Weights of a small GPT-style language model, trained from scratch on English Wikipedia.
Training: a variant of Muon for these matrices, 652M tokens, 9943 steps.
MLP neurons of a small language model. Each row is named by its layer, matrix (up: input weights) and neuron, and shows model dimensions 112-207. Each number is 128 + 32 x the weight over its row's rms, rounded and kept within 0 to 255. Numbers have three digits each.
Before each neuron's rows, "fires in" lists the words (lower case) most often at its 100 highest values on Wikipedia text that the model never trained on.

fires in: "the", "a", "of"
L3.up139:121157087131123064132104138112125085102098089128174148112133175097137112135155128074155122159129076169158157098155082114144115135099118140128192117102169114151122139087110059064131144176098104168122169148165120067167082150155101093160117133153064200149095162128129179107075166125076107098

fires in: "and", "it", "time", "or", "out", "idea"
L3.up202:113140079128118102133128083156191113168098106173162109108150140139100098093146114138107140083107151149155142128096164095141084132098114097098108135137088111125126139133153189135147228174198131078138139131168117150133146086111144183139117111110139104115114125119129155084153074122108175141

fires in: "and", "or", "as", "also"
L3.up192:141148149190101189105131101149138125128156166098139120112137204165110147131116070090084189120132130087179137110090159185159089065094146166103137178151132059151084086163152128166106108096113121119159131148140131125157100107172105161138175115130113090123134121113100132110080126148103112153

fires in: "a"
L3.up361:056115128082143176129163126076212054100110167155088103102177109144136102202089087121153178203127119107151140114118168111164114156145111054164113101138120103131125127128152117096104158128185137096166146134147128112181117187152123130112197159215106102091143128123097133175112072115120118085

fires in: "the", "are"
L3.up634:128134128069077135177195121158118120152088088089155159168075114101070084138152132074134172159118109083122096153113111185136188100110138136138145124148092124114126172151184114116151156119130116133102147114125129123115060137197102067074140071118122141139143069156125148190062135147140140149

fires in: "which", "that", "act", "amendment", "it", "bill"
L3.up1099:119104117147128139167098156154162124102086111104088137116094144144115103156139103077116108083190106130131108149099209128119106137112112141149123117084129104172093193140087118079163104127152048098071109103075127132188122123200165146156112096078087085158198172118095149107113111110107183147

fires in: "the", "of", "to", "featuring", "for"
L3.up815:108104103081152157164109127078105128098109145110122172160117170096109067090140089133149150138080146198154135105122130103100144097054147123088116068176133112104128147190159133119154128140063114112127135169092073111098052136095130125134124233084166056133171178162133156138156126180128162129

fires in: "the", "as", "by", "founded", "organization"
L3.up1053:090100095133098119195107144172143110083140158121115119176154121085161107147140070122149106131121149121161122098063142055098129108172140143156178108111121064144098123204191164181115131122120159126130134128099136124169100125106088117154135085123174114150171145091100058109088113155140128124

fires in: "of", "prince", "fort", "battle"
L3.up333:116174193201112136123094156195127133101129131146141094109122092129141066187103132122147160092183105132121111127113116155156157102080103124132125107109146173077155059117119130114160093142115119127066084176121148118129088133139136157120176149160129172123198120122098144055096176080054132118

fires in: "an", "most", "more", "best"
L3.up462:090176106184107135135101121142125141107090149140179144082066127104166115113137147111156084170166103177201067164172104140095055123086146161110100152189107128104149061107144177132144166086129076099119056113125138166102148115083162154124138103075162156129126150146147137115122116162132126060

fires in: "on", "by", "march", "august"
L3.up166:146178217172171182131125134164104130085064136106123148124166115158148122139134092144125120088097160152126149151108112157100126147128129186087164135201190095108078095128091120087088140146138125150077119162155155167127124079116157140114122116084136148191188124091157090113104161180150093161

fires in: "and", "of", "m"
L3.up1030:131127070117125152128137119160090143146159157168182197169083112123113093081082156105217145101214119159088152154138152141110094097090188198155144142129107166210086137096095156167123095095123111140143105115110163180171114163154140132126132119072151122129115124157109117165024102141089136136

fires in: "the", "same", "of", "a", "and", "their"
L3.up399:199098140158126156109155075165135124142130151122165157145136136155154111072183158123097125164216101133126140111153146059116117150121059081110081121137101139110122186137166158138089203149166066140113083070164122117100117108120153123155035202166141101094093119124140167127115089174139110127

fires in: "his", "her", "s"
L3.up948:173150130178107081127118141089168104134148147152164074136165121132120126115146180085097178074071161151139185116090171168171148140094111155128129115042088070054135087130146081163111211096148102145119171086167190090165111135132157108165111145142107171142167168136152122127095107163093144169

fires in: "as", "the", "how", "that", "between", "first"
L3.up793:123117150139182086127187129152119142146102115106091151056118103098099089096162137146165107128120160146108080149156152085125083101114151083130096133098176175140183098121102178102084112097153123077113118090091146116106183163127104075119108128152105169095121202139130134141113117133155130189

fires in: "an", "a"
L3.up575:139091077100107139140094151090166141153085092118200103083199076095113128109161162116185150150106100139180113152149117199117128187120107125182086143128109146076108130085191186095146139058131144112147103050142153166074136104159195182133113140176105104133117192149152174139107063100128117139

fires in: "of", "at", "during", "near", "surrounding"
L3.up389:143082180112145126137106150162135091116123191168135122169116126101127109116083130136083143107156135118152110119170157152148107078156204158125086079167166146088082101169128131144146084091093143086093173138185131098181089158135118148163104171152055115125112162104146118195107110081151061151

fires in: "the", "at", "a", "s", "his"
L3.up553:121149148137157152164129130101163132161116129075137062110174079105122121121142094117100102143120096120167153090117141122141143104126117153133132092161117129105137098190105129094123157118131166132138072085133089107170083165114120140149115173135113088111202057096171142094056098156149123134

fires in: "in", "years", "m"
L3.up932:121098103158180096096182153118124099117111151096108169143126034131093167160131150094094134185145134158120179106155125135146127103123134181145141140056079157120147128178090160118104136129132138061090137178124147134108133101165168148140145129126054128130120108152171177200103157147090121188

fires in: "and", "or"
L3.up974:133138121108118172118096182154059155179137150104137110077084167124115087162096092111106180112160117140161129147131101104127099133161100122175075142122130127085116155131162092124153132074175164087131088155168141077119136155146103172093170174113176127097090134136105163111111104101134112109

fires in: "and", "to", "which", "by", "that", "a"
L3.up76:139062094129128111078164098136110071114108179066119131121170214116076089145132126111141170167137163143090129130089087158090081063180117084146110121150153179148135149089117162164097106114179052106166090084161110120179126120115170162171151159101117094102132187122142133181113108109123091057

fires in: "the"
L3.up305:158129139180107167179112148189119063157138085152086169133144072134138124148183114099119173134086165125142170126100098158086178125146155200078124135119164142166118150143069090126156105162140080167088148122177173118103112106107119163108060124110160125118090130115088097213098067128112082099

fires in: "in"
L3.up380:153090170111137082103139100167115077103110188095108083125104096126066140193178130167145138103082099134110127102163174128145123145125076075121143130193137122108120124078174210115091122164100115124128161177150171136135086138133103128186104157122094143082173020199184124097136058114095147105

fires in: "to", "or", "and", "on"
L3.up671:073103172131123113113125105162155158075040047093135126095166143091143102128106097103167138148147127150144144091237205107132054119087186122127133134111090117188150130135152171156083154124145118173095104119151159153157139127135168112142188074120189137096119160091105102069087106209113141158

fires in: "has", "for", "his", "have", "its"
L3.up498:129125087080111120107112119100133127144090168106085132133090123138104142194157170120098195126125055148131090118179139127157060108193092145084125141058131121129094118104167119113092180153137100192127143107165137189070163156107202158132150140118107112186134155177185066158097136133129143100

fires in: "to", "would", "the", "t", "he"
L3.up699:097148164170165132104187135150125188129179160104078155122065120120098121125129193141083169122064086147138152122091109091164097168107135164103069139121089133141197088171164075182108144183126104158125138172113111037203124135178124107167133155123165071153176148146172087146133184147111097138

fires in: "of", "to", "and", "on", "which", "in"
L3.up991:149162064082080110091134044152117155097088144147094105101095110145104122105152056078110143147143159136136091114107223070147134131134120092180095118189112164192119132119140156125076077117190194129145111184148111068169159113094168073203085088073115119135110110099161129133161136138170156112

fires in: "about", "of", "to", "would", "not"
L3.up740:144136115124114096128168162108174082096125152095140153160145112081157139162161072140108158170139137127140121136175070066237094129101105146144135085095150102105113098063188201160141128114133092140071141094162128163178142124117131155145110124151171097112155092143115050165109167116109119143

fires in: "as", "of", "when"
L3.up999:098129153167199143166081168146107138129153181129131147079146147128118154081157148101139091148110082186129163140093085129124078126119125099169126152140119119169106100122081162170161142090070146222131064130107078143154142121116101145129140153142186139180139126100162144213136090111144054168

fires in: "with", "a", "and"
L3.up32:155138120066125077171149132154120135109086060019159163168091161104117149178081120100101105127077159182127142089129172163154107116097108116158118158143087067141091126166153158111132108166128085093155096128135081166154159165093170119119121159131174063144147134096187148134098132139126114105

fires in: "also", "i", "they", "not", "we", "to"
L3.up315:100145112145024127117144154120103102125127183203055120122128100135131126134128123109114161095139104127121155052165177135165093091159086080127120099161130064114127116184161115120140081156126175149143170098137122147140115133200147131126075145146137037162111154164138050143100163122094086155

fires in: "to", "with", "who", "in"
L3.up1046:095174051169152114107169102095126124091163107102071164120126148163105128128081141129101163122126085102148173090135096125119135106136164172138123173090147103129125174139126044052132113147181026144120128125098158157094156175106128084124145064150133113103095097102166133119142153155189098058

fires in: "in", "on", "that", "to", "from"
L3.up332:113120151137108134107146119114149129187088206104071163085076148082110084055120120144138183155149181132153154133108136146090106088144110074129158109126145078126090153125115138108104142091143157185111145166116129102124131106146169182112109144132170141105152101163166101116171145137102122145

fires in: "the", "these", "this", "such", "of", "that"
L3.up391:165088173112116073155108104151123139159122084099074077151178123082072059106175116124103147108130161145122031150040109189147169145113154156161115143064194163165120186222130089145124086084110090091153125124118116132157149056155160133133095113163108072167190158137120112141091142158134179163

fires in: "the", "of", "top", "to"
L3.up625:128128110163088137197108071145100165147119151102136098095092099138114039170139173093104174161081121098152094098134141095110139102126163150140083161142102109153126103137169105148126045097146208191134144048140102069140114156121190073149166095193163072137112120189127114091110096205116151093

fires in: "and", "to", "or"
L3.up731:159179129099102169098172120119059133110156145110126136134117099133184133147131175091132218141130142146167211152109165140123149108143117146131080152141108143142101171153149170102094113091103152131151082139174108166089124112111098120107084200100148140085133088116143131096139065167121152176

fires in: "in", "under", "on", "of", "war"
L3.up91:122150191125113109140161104160174097134080143083075148151153129115130082175167107158114089146145144099147147072140082115142119157152146135092130080113063189078152165129160153130088116139129103142166147099082177108123115123094172080123142127192104186127115108177168109148098086127112089146

fires in: "that", "which", "for", "have"
L3.up63:141132086147109184083178108103104065163108134105142129140164092149123100129167121135141086130136139093085108156137129165160135173167139034163105160140147159102120116115145100103062107209190141117067104169199116132092129109130173179105157136083127192140115168105090137140167143142119136172

fires in: "the", "of", "s"
L3.up1035:088064157124076108164165153103139128183099096120085122163063048070116090124123167098123101148131199125168108139099089143113150100145124151097153086096112111150133158141204122131132153102088096116144106094101109087088133096138167145099181134157112125122186110175116097117194133110136158114

fires in: "by", "at", "of", "well", "according"
L3.up1017:198122136119147107136186121171132113088118108115200120182101158138146122156140091103137150109147140152117142124186099128109090128094068094132146127125135108073088089089053118174091078132152125115082150117105175111117170125104112132142189133113121182159095150091201105091125122102144170189

fires in: "of", "well", "to"
L3.up736:086142054101139078162149147179127091155142165138112140155108143122121072107145141108152071141225141157104084131145129131189186159137169130145107137159104168118138119074178107110119090096116134073137120153099064137147124118145110100108210129162151151070124095172100066079144116135127106148

fires in: "on"
L3.up416:152156131079126184161145109204105127131174133158111174086125113106172135099143137154104139076118101114156130098156131095112119116164107124107154107136146148117107092132123114115093104177152131125129118098165143117113139117066142103179136096178164086189173179091122110104161115037154120027

fires in: "that", "who", "when"
L3.up912:120085167125146124057098143197102132092065067118152117174142113101161106080120093122141091113130115118201119212098158155091086133118174058076152102162133122154154181103115094093132042140169144126150109100141089141101099148134103160175155135128100065123180088126153149105164106106105148158

fires in: "the", "its", "and"
L3.up470:126156156096136138153148135110054153156088141167119166119152145126137075144177127115126152128084141135121143130083181113073112139145122166134098145120120169128082067155120132152122131142182088118118115171137173113112141083148126142141158128051086151136116081121098117121074204131142185152

fires in: "as", "what", "of", "which", "between"
L3.up316:158137129213179122141100125116119081106170119159191062080183114150132171063174133109140111092068119191090150175110139143027107173114116112108112120137071097082123139109073117102132074099115121147139178141118098166117164175145106112165120152163134138129163198160142155069164115128101161145

fires in: "him", "it", "them", "this", "himself"
L3.up1076:104140112087132134142151176117089167168065124146092140083141115058105110144109162145107180140111030118156220100061113111146085144101122144169095128110130095125110078126126094157100092084123151126167126146177154087142118079113155189138141079130185133152160153139164120086175120076123138184

fires in: "the", "s", "his", "first"
L3.up66:055113168113133136116116130100104121140104132090106136127097065121156150147115140148116114142156135052123128116117074100129137073113177113123183125101145158213167120094143102126090120147093120132151126065144111165123161075085134076084188171132109101168167107157122141165074181107130059111

fires in: "that", "the", "a", "which", "this", "end"
L3.up1012:156172155202191164104148102127139155061120110121131150138134126104095127110224126124119138155115102119108157217124149126075143199130074136148109135110080066145173156119165101151115118087142154158161128047097156182146157098117192132151068091101112113118153130033116108130126155115084103081

fires in: "be", "to", "been", "was", "for", "the"
L3.up254:142161121169110126075166131148125145138135176006159095094172146095135098166112121136134177173137131119122103067106111094176104134134131098120126129116149102133128047179148163153133164127091131136171069145165089139136182128188124118095108071138137158100085174099116138078105141117143130081

fires in: "and", "2018"
L3.up11:191036127069197135136103123101145147137092111118119095180156091179095136114163069133095116147153125139129140166142195134160092131083104092153211186199112124108134145125153082134137104098114126161127151116123070105154163118132152169168108130125189090087116070124125118120119087077118115129

fires in: "of", "the", "this", "to"
L3.up1139:134165113160074077127183106114132147115133159134231136136127135142142112130100127105116143144166140094139126182126119137114132161154149078100121128062147118143085074151132176186163123061145114114130097114179082116215185136161168121070135111165151084095086189138144093076115168117120108130

fires in: "with", "by", "to", "of", "features", "after"
L3.up819:105091082157095104149131094083153106137137109089182156091073089088137139149148129140135075106134137126157087114060155166115135132111183181126085142159133103197097120183150186059097167067166133131113173155178131133172070175131151119141158165167140126126129098150128115185113095165158149048

fires in: "to", "could"
L3.up570:141148159147136138067125114147116095141112158097133115174139071144124068112149146148134112140178166069128130059132121113134139106194133059165126103149144131129167115156110134199080105116097134192109152099179100138146125110137152146091104136109133078123208172145108087150147103112046100144

fires in: "of"
L3.up423:126127156154084070132116069114093184087086159167161128128145120131152119152171105148090095174129085155128107101121167159087131154110142115084093127128104129131082029213119234114118130123119116146104098127146157144114161085179113137141157138165100156105148084182141069169129101086128153128

fires in: "and", "as", "of", "by", "public"
L3.up1104:110188134140156117201124140196069177150163133131152120132074112072117093131144161113104092102182134144113038146063077186172127141142105151119144098148131126124059150106180155138149124108127171150086082143105101106143124162149124130149089124156133138198092092131091099124065090114082070134

fires in: "and", "of"
L3.up643:060109075116157115069090142155125119084097153174137095192138152145150156067117107138135084108153187100188072190165177109104158177168186144120112176110151110113137069158157124160143107082143094161154134167109109149135169127127095168120171133168172101120147084108115135109096167138101143109

fires in: "the", "s", "national", "baseball", "state"
L3.up89:133157142159132126146108142113053162087118126145136088082100116108181125125131139090133132112125111152156145142128149094091093107120142179070139102129190075155125195153127106149144088153154071151061079147116174102162094133071140153133161050137096130152172134137171096135129110167139092087

fires in: "also", "not", "to", "never", "now"
L3.up338:183150085178048118131166113113080078109082173117118135135083101112146085188157113103134172156128159172151119124146152111133095088215070093121166103127103081151146162172134172127110088126151136177128158124122132121156132146149097091133091136099145098173158152133102065107103117159106061115

fires in: "of", "some"
L3.up611:117153196119125090126129126165131057085121120143156123085177127097116148101149096174071133105086173111154137129141130131096136132094114128146148152078169147046083170131119092091162124128090079103117154218091137124172151111085138144140118154101171145148115115176186115199126091104171134138